Weights of a small transformer language model.
Size: 10 layers, width 384, MLP 1536 tanh GELU, vocabulary 32000, 30.1M parameters.
Architecture: learned positions, biases, tied embeddings.
MLP neurons of a small language model. Each row is named by its layer, matrix (down: output weights) and neuron, and shows model dimensions 16-207. Each number is 500 + 25 x the weight over its row's rms, rounded and kept within 0 to 999. Numbers have three digits each.
After each neuron's rows, "raises" lists the tokens whose logits its output raises most directly, leaving later layers aside.

L6.down1312:519447442496508479488519518511534476516528549498499523470506508452483499462534498437535516509506489513482470517476504518518511507454520528528496524516475513515457504530487513495467489504509524499542494516506505471483483545491511467539518482451525512483516467518510479456517486502499501488464494550481455482474529498498467440465494525490456483508518503517549459491525503498496505500494484491530523469493460536447477490501503492507543536475495439433526453479538515496466516472497529457495498486459452473534518491536465495486484524472473531524499520485479481522513496504531501486
raises: " respectively", " themselves", " they", " against", " each"

L6.down921:509502508477475508484492511559490494487485492530491479498528476484515518522550467488517504499484457528535460490488468529520523494510514542515489495530419471470502484516475477504502488509560542471492502471457504502523533546527488508479541501489525430541538506522481497464507498516501482501495510518485525501526452499473521538512506484531502489505518475493519503490522489503481505477532496472512510473509488524513524508513544482531512538546468519465492501476491475484491472537464512477506542508524470545538476493527476478533428522536467460504548505515512538486454525511551509484
raises: "ors", "ably", "ive", "able", "ee"

L7.down1131:499491475546503488476488473497465488470504475487479506494478482520565513481501450543506483519479485538538468494494520489515482543473531531515547509523497502451507505499492515476498521496463514494487500496504493518516496479483486493487491526479489521526477517501458497463509507472485468499499522498513484518549516470511482466446518517481470471494546481508481479516511503488520477458453537497496491509470474496508508468492511469506544479468479534523506503452430523451503556485492495483470471527475493478521446471511475514523517499476475477492495513519498546513518542557520478492
raises: " |", " /", "*", " represent", "fold"

L7.down739:481526465495500514475477543493470493482520454504480493481476487505460495470530493490529475560513474460511465469485489469495520525490515514477508507516508483491500513497510505501504524513522538550473464509488492483463490502451495531541510512491529475515472498479558507467488517479551536498516542503463519516481470497526494527483505477453499477551479501512526507499511528511515494502524447531519566496467484484495458468490519486490504505521510488507477472469471524491500489524548511541511469505518504499527488503511506470491501459506549458500468511511526481499502495499486520527
raises: " step", " issue", " aspect", " bit", " feature"

L7.down1527:485469506481476464558527495514505526494542494486443484519475525484519479491517494540469463464489535504501460507508489524518524492475463456496475509507516534505470494511473511459499458486501488472504520514491485469526499460506515546508508491428510509504469533515485499537497511468504510464503485491475497504483514474444484529547498440464467483541471464535495493471459486485486503478531478499471529476491523492486482480528515536529483491535496519537516563498493514514452517493497505469507482534529462515502497497500487466471553544504538527498507516528524485502507503513524482466
raises: "am", "as", "del", "ad", "os"

L4.down1513:497520490483488504498519482479520488469484482494489520533520497491477519509520528512506489536469481483491500490506496475530455465508519503511475469526523519480477503528515486502529540491539541527493502531467497519478477492522529508535488473448477483502488510504559528552486491549454544481466515474488495490561471494509547460514549503532516477529479502495503460517469491534515525518505482507508529486478488471490498512477519538513498477498491503490466522498475453508500485505529497534511502520500490552498523500464491494484515542538443529521500494493499513503478508531510534505
raises: "inn", "uring", "mate", "mit", "ur"

L7.down1394:501465514468507459460502521531503498495491508500507515517488515496471498529483467504521526491497515498473484512487536526521514512475527501518525506452547498460492506536512519504505494494489473543512505492506444480512474566462507435519505493472523494535524482473505502506493462549537497487453532501513470490488533499498484470507511529480503499498577494490506454532467512460514486517491534461494489513482462489483492509503523453467480529456511544498524501476512469482493519490526534491492459513472492479491450525516487534550453525504455514471507488462459521482543508470501491539
raises: "ed", "ped", " up", " him", "ned"

L4.down1258:451494507493501541480500444512506496464505476517493503461466508523469471496415517490483488526521484500550530482520490468502496529521522473507482518514518489488472508513503507490512496493507495501537509463507476493479479458488464532488517491498514496506492494512485456489514497492472491525496552489507510438535499509486479519480520521495489510545491478507499511489543488510540533569493471485479510490511467512513479486480485462512497510481517506477500472530497528540497506501492476507546477500486523571519490494530508517479536489554529480494547486476454548509509503486528499532
raises: " cause", " find", " reduce", " remain", " enter"

L7.down242:485456549547461501492486511469491493542461484526492515525529513509495523496505509496508481442541509485477518493531473486496523489513532470475482520534504512502458485474471490513509498506483528461498524522568503538529499524497503485488522494480490563474550487504494526506503490449505528505510543498493488528523502507456475521498486502486497505501549440513507542439562467494508493478526491505532451515484503522499494455522517452529495525514488505516546471469512522522422526538495478504493515504477499489514508494492455506447474469481523467521521511516501526508512477474470502513
raises: " helped", " did", " grew", " contributed", " could"

L6.down433:555504511511466490520526509551524521473515484532484493491495524507521485502522498525511492518440533505497484524516523482512514581488524519535494521507528512486482451532515496505478468491466474513457537522515487487519448474548477483489492502477479431543504510506525512550498499509518492521500531519510461461516507510531545496479510476497511470476483529502516550498444519482509538484496450521451519475497463512529512503474535549540470547504526520533514459489483521483498543523508458498491517522507466439509493442491483490462497516493543522503455516509502519526420457548478513465
raises: " 26,", " 22,", " 28,", " 25,", " 5,"